config = dict(
    num_hidden_layers=8,
    num_key_value_heads=1,
    head_dim=128,
    vocab_size=2048,
    hidden_act='swiglu',
    norm_eps=1e-05,
    bias='none',
    tie_word_embeddings=False,
    parallel_block=False,
    learning_rate=0.00904,
    max_grad_norm=1.0,
    decay_shape='linear',
    batch_tokens=131072,
    max_seq_len=256,
)
MLP neurons of a small language model. Each row is named by its layer, matrix (gate and up: input weights) and neuron, and shows model dimensions 0-127. Each number is 128 + 24 x the weight over its row's rms, rounded and kept within 0 to 255. Numbers have three digits each. A neuron's up and down rows have the sign that makes its largest values positive.
A block is one neuron, or neurons of one layer that tend to fire together. After each block is what it responds to, as a language model described it from the Wikipedia text at the highest values.

L2.gate11:114126109103127170115134139160135167131140125103159151116110143146106119148135100132162112144135150114090065136107088161108121142139096097131128119132108133090110175140135099128110121114162124121080130131089117114117115126150137131109173116107125132077114130125105116141142101096104131140139106169095127157142117075133133119134174115089068139130168108113108143102121121143088101089118
L2.up11:114077114098137109092107099117129113132104157168120107108143139159155119139140110172148104159138112149138126116146095130129139112123086120117084154131112074123125121112150154111167147166107109110128124114090121097119128112136105142145130111126115169134132109151137109067148139111154126158133103148114173150124145137094134102060156121130171127128174127149137142130137133140106175117147
L2.gate189:121151097133122146087128132114148088117123099148139162131108145147091132121119117133117093123145123097094105073144094133118111121169102128142152166127145121117125097115087134082118143078105145131091131158109101111149133054087138153118124155155067120106122135109125099103153151090159123124121132144127145121125084114134161131111082139139138130112150106139111148102161121131127147095117
L2.up189:121161111146136144093145142127142119152110082086090123154126132113155095103125068120118124158141158151123119115120134147135116134163109099125124130129098113146151112133102138083135117097132108119160159120108094149127172077086125135096147136120124141089148140141144135165159101155137068173118147112150114117103123103143101129121105126119140125152115108130176033135147144143141113099118
L2.gate210:110136150103129140205120153129106138106161157127104107103133128150184153155149131118152118133123138104109068144128133110158109126106174131138171168147107153100090170167109072115134119109100098152145131143118124143149100110137122127088145135169138085123127127130112155106082186142092102129116144170142127119117137138104125156132134097113121110134120103109123124129119146105144141093110
L2.up210:130120140107122151154146106099132153078118131111099095112141117130091163127124154150130114144122114098072104123153114140132146096109153157117151117134119124102110099145109127136152167120155125126107130133134106147139148136111121101132130190154107134120125123098125143143165148108102118106094092110122094168112100180141160120081103139158116130133125135123139167114130108100137152149111
L2.gate547:171153152162131135112138103109083069122138170132126100127090137126148154112142139134139109086115119115127127140107074124148109136090104179135108126142135116127135161113129179086128128124129120145141116162144142172110094104121127113153096118098101101132154141144133062143146128092136143131144164137137122148109111105112129146118094096108120131136129114129167120116183133178069153128122
L2.up547:129113111187158139130125133113134135132104150139100143098138151115137135157144167117127124149151161124157126129117109132160111124132139159154143124133073093133091116106131146092125143172102098123099135162139151137171069139161152095121187107120143112086118128138097120121154123118138129150072106125157120108100123111079122125121135153085142147144133124121167101119117130139128116158145
L2.gate639:138132125153153094126147100135117120060119114111092127103104128092111156138178108121101111127123143113126124131152108158176109119126161117104101133151106135135108114122114140088142125119111097104092135150093105083124145085128124113102102136143132111108119091095121052124107098129129113131160098127123166098153132154173172118148152094133164136155106128098103117105152084139126141171107
L2.up639:151144165141091106084158104116148121124077140119120133100106111108116097140148112118087110111118110143142124127103127134153078121147142110142130108141123118157142157102143116132107128118105116132110166142080071113144146138089109106150096129127143119150104131150115126133130127128114094110111087188163153092142130096140127123130167099094158127154123137141125113105133134165122126117107
L2.gate954:117089164148108121104106123125105127098104131120127145121156124095117148122130117123126149105107128133142114111090151118123141117107124118140164144163133181129142159101104119084139152120099162126106177112123057113133141145096096141092138148168096170125108140153138116141148160166146121126076153155128147122119138112090116150151112130104157110135117096133110170155136099107159073147117
L2.up954:110122144121151113163142135164129154090101136109111129133133144150109127139147096085171128133085203156102150133062130117094134108107113109120109121135128126115123130094168158149108115106107127098139132117127126153109091098113137125183166159120114170114115180143169112130077130158080130143098106089074108149099125112104092115130163067131143128171150076147120120114150137130101131158146
L2.gate1248:138088140137139099104147130151106114117135135078129109156164164092120161117165162131094112118062122116142096137111131153152138123126133127102171142131131113145145108127137111142133104127121118102121138112116126105160139082073121148111089174157119156132135101123117128129132109134140122161133105098130138123127179129131104181103119141107187140121144132101146186147111115153126127091158
L2.up1248:115132157158104165105135102114124132113099097092106112067152181065145102185161146123091136127112103145082116131132161102144126157150129130176126113122093113100149103132130155124100149158140146129112115123127080101159114142138100103093142133133131186135103099131139181084157128101137144142141117081122159131154113156120114129175137072094134121064140151161175111112133072097132123113138
L2.gate1524:189125120114114121126145132110138124114117121111085130094139137120164137098175078116083128141150125159111082152103159100173140121159121110118110142170134152137110164080137147123125108093121081105106149100117177123121176110129158156148136163091149193115111137123137136097162103153129175099124144158125117152110162096140104142143131097132086129130195136171087107113114219114119132118136
L2.up1524:151138135097124184103147148132191099096114097124109154080159151112134135098146103116134126134124126138122111134139111096182146127110132138084152137109144112156119131110163156131113093088159145147115137105105161146132135110127175118154146165092108178134116096115106105129123112134167162092125136148137134111072095116158135147128121125140108157140183140142157116104116189123141122115113
Description: Personal first names. Word pieces and whole tokens that complete or form a person's given name, e.g. Le-e, Dan-iel, Man-uel, John, William, with occasional other word-internal pieces.

L2.gate84:137127131112082115121091087130126108066128139141146116174138138163125144130135114152137120122116170145150124123117150117127128072155109099136154138101134121109088145165150113111112102115110128122108134115164143106155119164097119109126158135143141106124140133158101099151143127120100136177141119120127123097088163153113139105138154126089096101128116117161115160135114114124086131092100
L2.up84:129148107098133118141143152139146119170110121143163132131123103172173153086158106128131126118127144122151099138109129075153124186136117150117107114136132130095165115154094128127103111140143107095152135133112118121136106155121103091153147152144180147080084140110132107106145108164092128088110136087124144122141100198149174102170106123113149072111117165170125112126177120135173126160140
L2.gate379:161141154125140118165112123136093145105156127102084103112100095126082125134112159073113119147124152124118157125158153063131110116113118149111123126127148138117128105172114128093099098112114106142111128118117089083097135141089107106091141097159112149118153131119134163110132139111175155115143143097132151074151111132115093135154111148097101102119167123152124114155140135141138130117153
L2.up379:123129132109104124141123155115137103142111138104123141161124109109120116147108114106130120158123123126169130098178135112097159118115158130160138165135141119160128100162130123153146134138135121134115132145153121137106132172094114107100097117185163154124162115139148139132089118151106116110137147174165126118123132138118128168123110079116128100092142105128153137132161137135138086136092
L2.gate705:149156154095128070160107114129084167134122122104140127118152131133122103113121079122111123145129126094176087136095185123108126091152122099113093145119143123154147127111128112091124085088161133158117132124101119103116108141118087129080091108130125134142137146108147165124098091119094109112094126130100134080164136168130118103141129134096104148138124101141116157156142130107087146171181
L2.up705:129126152103155139154123132066144112132146115121135103123151144141118094114098112125152119133115136097165102117122210109142142101176153103109123174177112110131125155142122126123082108113156124127110140144123117133104078097116126118105130131151152150118131117139143136171120136146081154137125132108092132113124140152128115103107103144156130113157116131145110174142153131134128106113174
L2.gate719:142124175114150149146139126104148114130119156117154109104138108146125146143105133112131153129148141169097106126164128099165114134163116157105101105152118116120162169137148099160116091077129124121147114066118121097136116141140127136085135143154113120107097140104173141162162102154094125192110151127145150103114136157116154158122115109112142126128124129133139162127128116141130163079165
L2.up719:165116164115159143138130145104094116118148114133096093114114126103119109143157132121135107157142089087167123102132153113143148147118133121133123150122141130124131130119127141139122131119119132146136168054120075069119103156151096117131143128155140121146105117083135073102105087156099111153097124165111167149148129137159099135071127171121094138126092147135108156112154144086140151143103
L2.gate734:127130103133137108131092138148150133116097137144118095129118092150084151104072152112182124152135149150126140148156132133124134126140117113126090115130130093113124104149126142124141121100131107199156099155131174125142125154155129129175123181189126094120114077094136133149173110095163147105122107116135123105118146147121090137099160133132171105131125096146142124145161154137122184122158
L2.up734:094158182126155083157160130121148103120110137143162099108127136106115158137138122162134135101106115162097110142105126112119102116113120111171110157118140132115121134131155079152112122088119090111121088130102121110159168082173136101140093198162135112125095142129148123109104127139163167181132132139146084139133152139112121133105119148080143103116174149141155106174143113121176122161109
L2.gate1045:118130120123154161130138159136103133130123172148129114133125120126120154091137137172114114111086106134134120134127173111158106162123140093111116115097095120142096131085134141141137134089100146165088094145163119136115131134140082120080095126150164151124148127154116090103169131130081152097047184089141158148152178116146065148142166127160125119135172133145089119118128146146148156159118
L2.up1045:152122140153121090112108146109141137095098109131139174101093117170080107100120125162143142141134098186123130132079127189141109127110137151117149130136091114149098143102128154152133116145128147157163161094138140105142091090154135161150139132159111138087109128115129112163112113161140105098077155131130129125123115120102102142129178167107155133130147175113096133135106080157132084127106
L2.gate1261:139157135150099172097149099136111129138141119149122124117089181136122116082157121120128114158095125101156138126124138147147108058103116105139113166141125115176143110122120130095106105129109158117123148124135082144151135147096088099106157118152124096136144114092153127140130101105147134152170100090127140034144133097154070126149081138154106103106120067171114098119093161122161121104170
L2.up1261:188146103155142147093083098161148100101149071117161136117160142139070123097138098115169179083143171120135128161080120142130122115127118105130109138133149142132112126119134152144124175159149154148165131123156142112154108135138122148118171163148115137118111101061148107154127122128106131126165130138128116087128135115123130159162104116155127136101136119136131182138151158168136101119125
L2.gate1479:119148133106134154129101085174108152108153157099148136128152128140143167125117156135152118111111150149143114138077112097120120173130154123111137114114135137123147153120129098086184177115152103137147158130112099123137151150136101123178124172146108151099144125156116132120179144137103123134130142156093124100164148156098132129164121144117159129114106160088084109150114110110131143135151
L2.up1479:091129155131122151145093114166130097102159201092102114153191154141107121123103142152159140090101117150111111142106152121083098162155111123108121134132140126103170102096096133133131139127158135113125088128130106170173108157110087133155139158101083131129107205127115127121142150094106103092133109161088120130142132176082121136118135153108162108129130167166119111106132103139156104123122
Description: Closing time/place frames. Final word piece of a time or place setting phrase, often just before the main clause: year digits ("In 199|4,"), to|day, "where", "in which", "In Malaysia,".

L5.gate204:143126105141149127098104110112118145104160097124183152148108134129126086112160107167143114141101100099152123105131125124106108072120117094145127127104147115112133156115130120103199132118163109116141137141130134107153152156150130135123146161136116153114132131154105170090168089116144154110082137118110137155156163126108176114154145106128100113097117084101161134154123141162150110199107
L5.up204:131170097120107146107150131152096131090115103108186128118117113127117134113111102142121142149130116126154141135129086106150095120121118114129127159164158140063160161144103094148138090148112073139118144133121116104136160117129113106133085130145150150140101157152104118140186138102156125082050146106146129117164162123129140142156110162125108128109103106129099104150133118114132116109101
Description: Clause-start boundary tokens. Tokens ending an opening phrase or subject, just before the main clause or verb: date commas, However, joining and (Sly and Gobbo find), subject word pieces (Histor-ian, report-s).

L5.gate609:089137179137144115081122083102159082126083128128141129151152148084109080128141095106149138126097093129143133097122081136144128139151137120115166123174123127144151102094148163045149136114166102129118153126069122091102151120100100159086132132117114107114141102102148095121122149113124125071167120120109210120123139116132142124093133112113162166156131098096106082124149132119115111164126
L5.up609:168148154098141132106154145094114127134111118125098118134181158110128110127139128111105137115148121136102190147143092105181133170125186105126158106147150139182112115104162174108111128114111140116118146166099124131095145112107137140125139146172082129169139145133102126084164156112122123118109116172133122150170124149149188111168164125089168106131149130118130122122151141119170118159093
Description: Final piece of first names. Final word-piece closing a person's first name, just before the surname, in lists and prose: Tatsuy-a, Stanisł-aw, Luig-i, Dan-iel.

L4.gate90:124154107143150165141129099134093164142154142086154109143137138128127117137155158126110125149097130138108174096106192131152138124144109123123152127126150164109103148106122181121131085140163186117110147093163144117149091138153093146102135144114096119114137120111142174084106158097142105140151119144146125141161133098140145156147160084131161122151170127088117146132094148119117163145119
L4.up90:147140101153108130117156144107111111123156134073148110131134149156157094152089088121125131129088145130121128156150142155159123121117127136165150152143160132138135123092133147137094122132128154133095113121153133115091130156108160117095113111119093107136157098174168143134120112143170118141114117147157103163102107113123114124109103132138128115120152103091125132125153115129109140136090
L4.gate170:099112121131158132094114117127118107133137143119144172106081099075139155106145129117124132108114108101110116170129133117136107113140120120112120155117155087144111108118156140085116115093147143117114137099104142114134148124121137126081156101172096160108118096158190163173140087118107150147137175093087126136104108130172081138125121153154133104096125154097124121154118140082098117117150
L4.up170:111114144151136133131133116119151139102136140110095130114099081109133163149161154136150116124105156168088119106100128095103137146129169166111114119125110126140124115141122178139141119162131084121145103144104124149135128129083136092118119109155095142127106161134168133115119109106086198122142135098128087123164156137148140139122115122128118112128148148152168126109111125118090138135126
L4.gate544:115106173141137170151092123104125133139102155137124125141134084147121175159137128128145120100133124157139178149134149142102138137103111112147084127123145120151097153154130141188101143095116137137151122097118115122101172105162147102146199149128130126154126163114134103083117174133181126124104145088122142121104159114152169130119147114116139102121111125153138131087098147128139108106139
L4.up544:109159160140185134172110078133137174151125160106118146134125083146115141111089099110180130153150132123103110111187154156115122095129126121115100131129162098150146120162130130119125141156119104174137163133128124167140089140168086141146159123098128139133099134133155142126089078088126121100115155106141119123106142098134165136121127134108135140128170133116109046111119090080102130151134
L4.gate723:072142123115133114136127112146089137140199112095125139159124068103113132158158089136178120119096147138127077142144124114106116144100068192117107170160114043106063158100158122138137165118118120129180141156094105122142141097145139122145115101145106155110113112146140121103136145094135134141106125119099119154130121092115156138109162153120124072143106132135153062126142106103156154090123
L4.up723:115113109129133155115122113126094169139126118105158147097129149105136110102151125103158117137090141162159103164170116162106144096131125158148156137154094118149137142111121166138114146134133153126136104146137151151126107153140101146092146121122097176167126147129123140149136090166156131120125141125113122140197101055127087097119145150139168126100128165100121095105128120146165166158135
L4.gate801:160130136131117138130128092108118111084093137124163067169154131110113117108130130092124149124172136120135118149155134126084098112137099143148123126118135121148149125127166123108141145131168112140107137135129158124157131076101114119144100087126100123120128109120128162102164118095163181135123159122141124120128128110127076126110129111163141177181110104084153118107127183152101125110145
L4.up801:097135096097133119089117092171174129125139160140120119114149137103089115124195134128129076125158143110143123134121158121168111114160117144100118113190105130109115175139166098103138144145207120144131135126144129124157087135128090083120132136132097133129161125102123133093151107137156116134141137102114165120133130119110148157161147120085137146128152117153121129141065122105112118138176
L4.gate1022:101128156136103119131092119109148124080074103159161129118114077155092113125112141093154125124088156118093150134144113130119114131122132099091125161137163097158158121136187101137127137125108173111118188105109079087119138109158104131092128152136100110106100131132141114135111103091134149129106161156132130118081111117150170101138114182104134121108117119098101098125123127129143133119101
L4.up1022:130083127113162174151132136144061147129155125145121138150157134133133125156169133098183094134102108123125131111099159148077118097122064063145129134115153120126112123156145124122128119191151125109127173145155138140106152169136126101116110093130106146117183150125149134127096142103138154135156146108179130060168121078182144115124126128140133165104159124108098167083110119145113126159129
L4.gate1229:092146131157123106117144118123107120165167133107162111147124169106112156134136136117126120111164146124126096158120112103158122131096126093147129133097113119116140140160124129135130173116147164131118118122112142141138125148118129149089073140151139109134132136169129129164101114114148147103150119122139140129112127072139117161103105097152131140126100131081111137136158098154075113077118
L4.up1229:090130135179141100131166113091109144063113084161154122092124146146127126158129117113116135105099147132095112145158107124145158116093120128141101080131147130122159143119157149127128127147157092149131127144116080147118167089122172123132145106162149159106085164145132084154127121137124155138128160167158094121165132101120117128113110114106132074192104109128125146161111137112142129097123
L4.gate1501:127111136161120139116098097117141154122103128103108109110127106093125147161108167092070144170150121103140081101094117091137123120129095139165167144164128156150117109120119107094118132114129150137123129144121096140131105125129177104126119140130116109155093161129133102148102145106113122119122139160071118145141178179123073168123136120140072140128141123109148131111159159115150148135142
L4.up1501:130133148106126162165119132131118169147156124105141125140142114111107132079136099125078128143126107112131123122075100095116150074114099101138147095109171144133140137134152124129138149119118099145131166151139154112104142106125131154129119130136097075153132210157168125140115130088091141143159158117112124118208109084167115132178141123122148148152126153167135132103137153170140161152145
Description: Start of multi-token names. First token of a capitalized proper name or title, chiefly The or New, and early pieces of names like F-red-ette.

L2.gate14:112123100107113131134142124143165086102070142123137113128119149169202116137140107124115132133107158132162081170147132129147204169148122128137128141110159153129147145112107132097114173139186090158144099112137112152142118096155111132144183102125130153133113136106115102113123100108113113135125129160140119143151123130138129110131140174113131135121133084134150114127154139141115131177130
L2.up14:141106125159115111109128103148151138118109151080164126122115176163147110090091099111115122157118129107155142163133115143145151129096137133139115194106115108139107124097174137103140117129148134129162119117124169135133142109154115118182160094099110128137141145103164150138136104138179143144126115148129149126159079146148126109101115162145134127134130093091120102135074078150089079095166
L2.gate61:137110114118086141119122150088117123131140110105074125123135113097106143154103096089126148128113154099096100139154135116147069183106125157137129129133090136154161110149139135135128146136137089146152102128141134156104085040158182147132097097142101126144132124166144105113127142092150150139118110138136098100106165101118106118117134120095085144122104149140100142109128124119096172109129
L2.up61:095148124133121086125149174092129129147137119142130095172142151135100153129104114146130144127092154102124125156080111136122082146154088164139131165136154141108149126156130168144131117122087108103142106135095135118094125089127146158113142142174139108170164144162115135151156158163124141126178105139139128099131151112153127146173151110136072094120101159131128147155089118146135114140130
L2.gate647:129119114103155147142130109107131141111115172120122159146080162103192136108115114151143067144106152079119098130114125172145118093121117160163105202100135137107133152154063093148139125148178148148126203134115143144118090088117120100135108138143124169118190121120151117142109137138107136141119147187121116098146091131149141157131112146110088126163125140124133113128143156147116089111132
L2.up647:116148124088103110149164165164116159135151143079130096121095099113144128116114131146132085104144167148099140089120158120163173129107106100102105094136149112162138119134111181161123107127108103154123109086100165144127095135123148112110106143154118113110150134136115147126126110163089121166140138145118073125116158123140115123163112162125170114103140117124161141126116138141166125138148
L2.gate661:154119133154084137154166153143113125127142103130094116141114158141143159122133131112105124076078135115081122104132135120146148126134093136095153117144156098115148112138144119076138150068131104110092104099123071115117059153140142166119111108081127100124118135145124176148089155123109142134123114099140176122140166130136146110102118148141107151156127084119133114139112089116162079123069
L2.up661:131146119138147119070153109132065163127107141143084110113119131098149133098146113119082118128109108112112113092138125138138160132127165111121131115150087114057153101127111131122157115148120142101153120146105127123143149122145110148102114099109153116091143107161138169133096166142133126107138093097137122139132119154106124151137091121144150096137136080083144120110120092125158084120090
L2.gate1334:132094105155127166159111123116152127090076132130108119169134165117103100103130139116176111047113133155131098133120146122138141096111110114137135132115100110157080137103121151095131079138152091155157139122125154148131151128089128133176123125119150115141154158120141140136111139125124117145092132149143138122103161128152095124104084157147114143110127114131134108118092098096132128157122
L2.up1334:102057100133127165153153123143160096108133103087113150153095141133136121088100148144151152079116099132119083177151159144140153124127116154117136115084128124145096136123150149117130137144155124177118103122129141154088147104083101115115133121127148134164129135105123135108124111120100100168143132170131180157126101115112101112126059147098110116117162101145138122125099060107153148131145
L2.gate1424:139095097139130122084121164095084110139129135136119134126115111165120111077139168130116153131142132141091127107105164091118136122122137105133179121170154125096135167141158148185170139143109132133142132142137122084089077140175111123115133089125130098145083126146107097137111115093092131117121166093093096111115080098090118080122110119093123130133136101110131148098145136144126107122133
L2.up1424:112121090115188094156128156140116125129160129101113153085107166114152103113124150167116144084082106098148107169126126132139136135087075100127190115176101149126169125144120103146128100164132123156121103146131132141152119093118163138139144086143175123119101134116107104174100143131150168149093118130102130110133098114140112115095139123126112126132135100105162135111145120133136078109145
L2.gate1465:140115130132079128114128131120119117086121093119162115125167150108172118107124186099125100099083126147146138135110163172135159142127163125153126122130107133124163148120155152099164121165121123140124140142175111154117128121060110123129096087142112102113125125160136145146109055163106122133133145112079141118125095108150120140144143142132132096084089093122157109145108089110138158120121
L2.up1465:130149157144106132114125141169093121145119119123136142144105139169137112157130126158108080142164151139110121123117163086142194153145100088103144120107098097128092142148146113157100175150141168145162153164110138125098138149172100132098145118114123126141099112132097114151135113097104155169172147158134158138138131120094139149156135093160121147129142143083100113141148153085118108125187
L2.gate1518:133119133118114159125096105150114133099101118130163154122138132106093135096115152097096116119110146125164125165092140111158118162129138130113143156135087149083169113124137132116093128096128141120108118122130110159155137117135095130135139113143125121133146138132122098130139128128098145140112127137122128107182151068140106134122126121103116125131176096142124083101112120159097137117104
L2.up1518:117108120129118145133128084118068156108136151122127138125136146113105174148134158111127130134142141106129151153131135110151104133114184164121171171148107127115152130101136123117089155131126136117128128116109124171182135105126111119140157089158115125154144146137111107103151116157096172162136089125123128116162122099125096110113111134098101095113137090099160071110096106152142152112110
Description: New/compass place-name starts. Words opening multi-word or compound place names, mainly New (including the "ew" of a split N-ew) and North, South, East, West, Old, as in New York, New Territories, North Carolina, East Kentucky, Newry.

L4.gate28:149092114117131199126139103138117114085105133090136174117163147117128108123182102140111082123130152117117109119085089116189105136108104130123103107141131093122111108101118086152148171139141102145092144139122067116156114113126132151090083115122175108142124126127124104146149128127165135107139112160118136097137157105136140121179107121084130145138125153139146134141181136092133103135088
L4.up28:092148125182134131112183131106129162155087128137070124066140149122155060133162131111145153131105101110151127147114101118123146116095167135157122073177121112155135162110122095120131095085119141082140162106097079135097108142136120137094118154172099113141184105104138139134126085126117172118176152157146131125146100128126136135151129120106116097087150154146146082098149140128120113088128
L4.gate93:110113130132142135120134109155162135134131129155150140129112149135152157132115122135141188152169141137160122059117118100161153130082158131139114117137075156136116113093127130148123145152112127119080141161117095161142109129084093133105114136148132158152151103162099130095195157116158127152111110219128147120126115133152152142144140131127128114130158106096106107149140073133128150123108
L4.up93:109116130117177143107091111090136121098142086113171130149113129118157117122094121136105118141108091113156089135110126151152139111132142098144141088156126156150080151142104110160093153126141133123125149113086127118130169107092092192111080135144135155140101139130121153126148124122136122130120111130095101134090108110146143134146125107104156084137178112099131109138153123111122130104133
L4.gate607:142126143127154132188124096115133105116086114133159165112109140166118142117161084138140138142107116113135137111164146114098113164157145128141137139177095110123103116109146171114162145118170157128123152103112108124132112154110124177095111102117146131137127098135112122107146135128119098084125126138142145113144113134138138110141133117091138136177177141121140079103177166102148082124163
L4.up607:138104145144159111113138140089133119118109125112152105140121114125155108128130095115148159133126137136111122145114084111140109151131114101139149143162123135165113124156165132133137122079130149143120161152068130132134140123119108153082107131082134079116140115145117117123111106139164094114105118161152133096106122128129146148164146121103141104145122101152189122126116140110131103109178
L4.gate853:118097167120138157095152125121113092092098127137109131144123095109069104127096092115125126121143104134149137128126126106139113106097166120138142089179119103127097162118142145117125134095151127115071155112112102109094130144121150157098107113130107097157150121133109134137117118147166138149104100149135126131117119096101158120116166083123108114137174132106113100138141145180098098167143
L4.up853:147114086123151156141123167140108129109126129116156164183119129134127140086092090164147125105138169105168166120108103180168114115175104099166144108176104109177117152133122100165150137078095102114136124126140157104167202139136158141123093123127141080105171109165135104108119137141119160073146148152135131119148158158118119146084142125160158089149159145121160118122135136112159128133145
L4.gate885:086128132124132096125120116126121101104074100117094124091149133073087122124142111124085108158098109140179129127108110180124093121129132174145177136155096093141142121137110137076117101131136136100120158147098115131141139111097137136113138121123127093137149138131105108154169140115132137117149124142104135120140165122153149128091122108106149103141110118114088104135115117166070129136121
L4.up885:133151168164123136148115125130100103132072110135086108078112076094095085134161101121098119093141080127158127116126101164171152153093164149105153099169098100155132097141146167105124105090106140082087145172136096093134148080100116130094128093100136112145144117134164115147119116112130116143079115121112170161110113152144151143137158097132145115160101137122166107127182109164096136128133
L4.gate954:135158148152129105096167112112147122049090115142125190125124099061106110112139095099116119106117073123142136112109101103133139146166178107130138100170117128137111127115122142081108143078135135103066146163076111108114136104068125121111112152120151142150155126136122114089115166138142133075113099136128146129157134140146139123123149105116167150159127172112117119129145080130121101126061
L4.up954:125163111108108167115145131107100145114105071141109161126141117085152131125144120113160102128150129145111126100124094131141086139133156149134151120165124142130152092155117176110131147101148133135143161189090112134126140076107109145116092117123140113130140103126096110113111130122146099120134140105118155167123138137134149142150105104097139117126142108123083074109181122122144127135116
L4.gate975:153146124143147157125133128120123109096130122142075129147144147138159137147117108161094124120107134141172106171110102133116146097108135180129073146134129154155103108151078118147093127137109120148132165169149151171133161100111088129115127126135130083135125154118136133132138128142142152143090124121125151102121151138138119143147150144088152141150141130124136084094110154141147129103134
L4.up975:121131117092114133129133132145127110119138105106118147126089120099168143149137101140105134128162122113159102114165082147143158095133134193118071171157154171149133114139069122103113165136040116111116162146103128131101154129123103192134164134150136100147116153174132129140161112092126123180129130160096124151105117143132168093128108126134128106116151166087137131119190099137111151123119
L4.gate1258:108149166124142129151167123145124130117125095141145161100103143116133088144135146124140100090153135135112110127169113135106120166124112087098121177126096121170142128134114142113180081150120135166137157116130098135096154096123091134111140073128099126137148104180151115125137110156123130091115113185153138123147088142170086148170115142124139126132141112084130093120108118109121092138107
L4.up1258:154140150136142129107101118112186104137099136136114131135106139099156092112098125155138112108115079095120107141079152106118138132154121137138154132124074143134118134113158147129143126106142138111076131156091156101095101107124154131092127157097126136113133116142131139131138132057159117148122155160135150129180119084137158089144129115144117135137148070150141137127135081149141076046127
Description: First-name final pieces. Last word-piece completing a given name split into fragments, usually right before a surname, such as Pegg-y, Ern-est, Cecil-ia.

L5.gate625:075129142127136139101167120091107145133106125138109095127155151106106109133093114110150142071125104157135100116109125155142120145147116120127157142135101133152132138093113155174143157147119125167151117124075127109104113155166123115141161133143109108099156151198127158083151127092099163124128158123136126089165159137164132097084144144143114085136146150089121155138128096127158114134159
L5.up625:126145123168108104137145150171088096167151110118098099136173113164148160109133121116186118151140188164110099085156120145142112141132146138090093101151159144142156101106115116098134108160109121150135133093099126167096112151131157122137102143153113119124160081152130113132146124102138149116125116152171111111148106094125136102122107121143120163163153057137127145133137156153167083143123
Description: Title-initial "The". Fires on "The" opening a named work or band title mid-sentence, like The Woman Warrior, The Conners, The Dickies, and weakly on name word-pieces.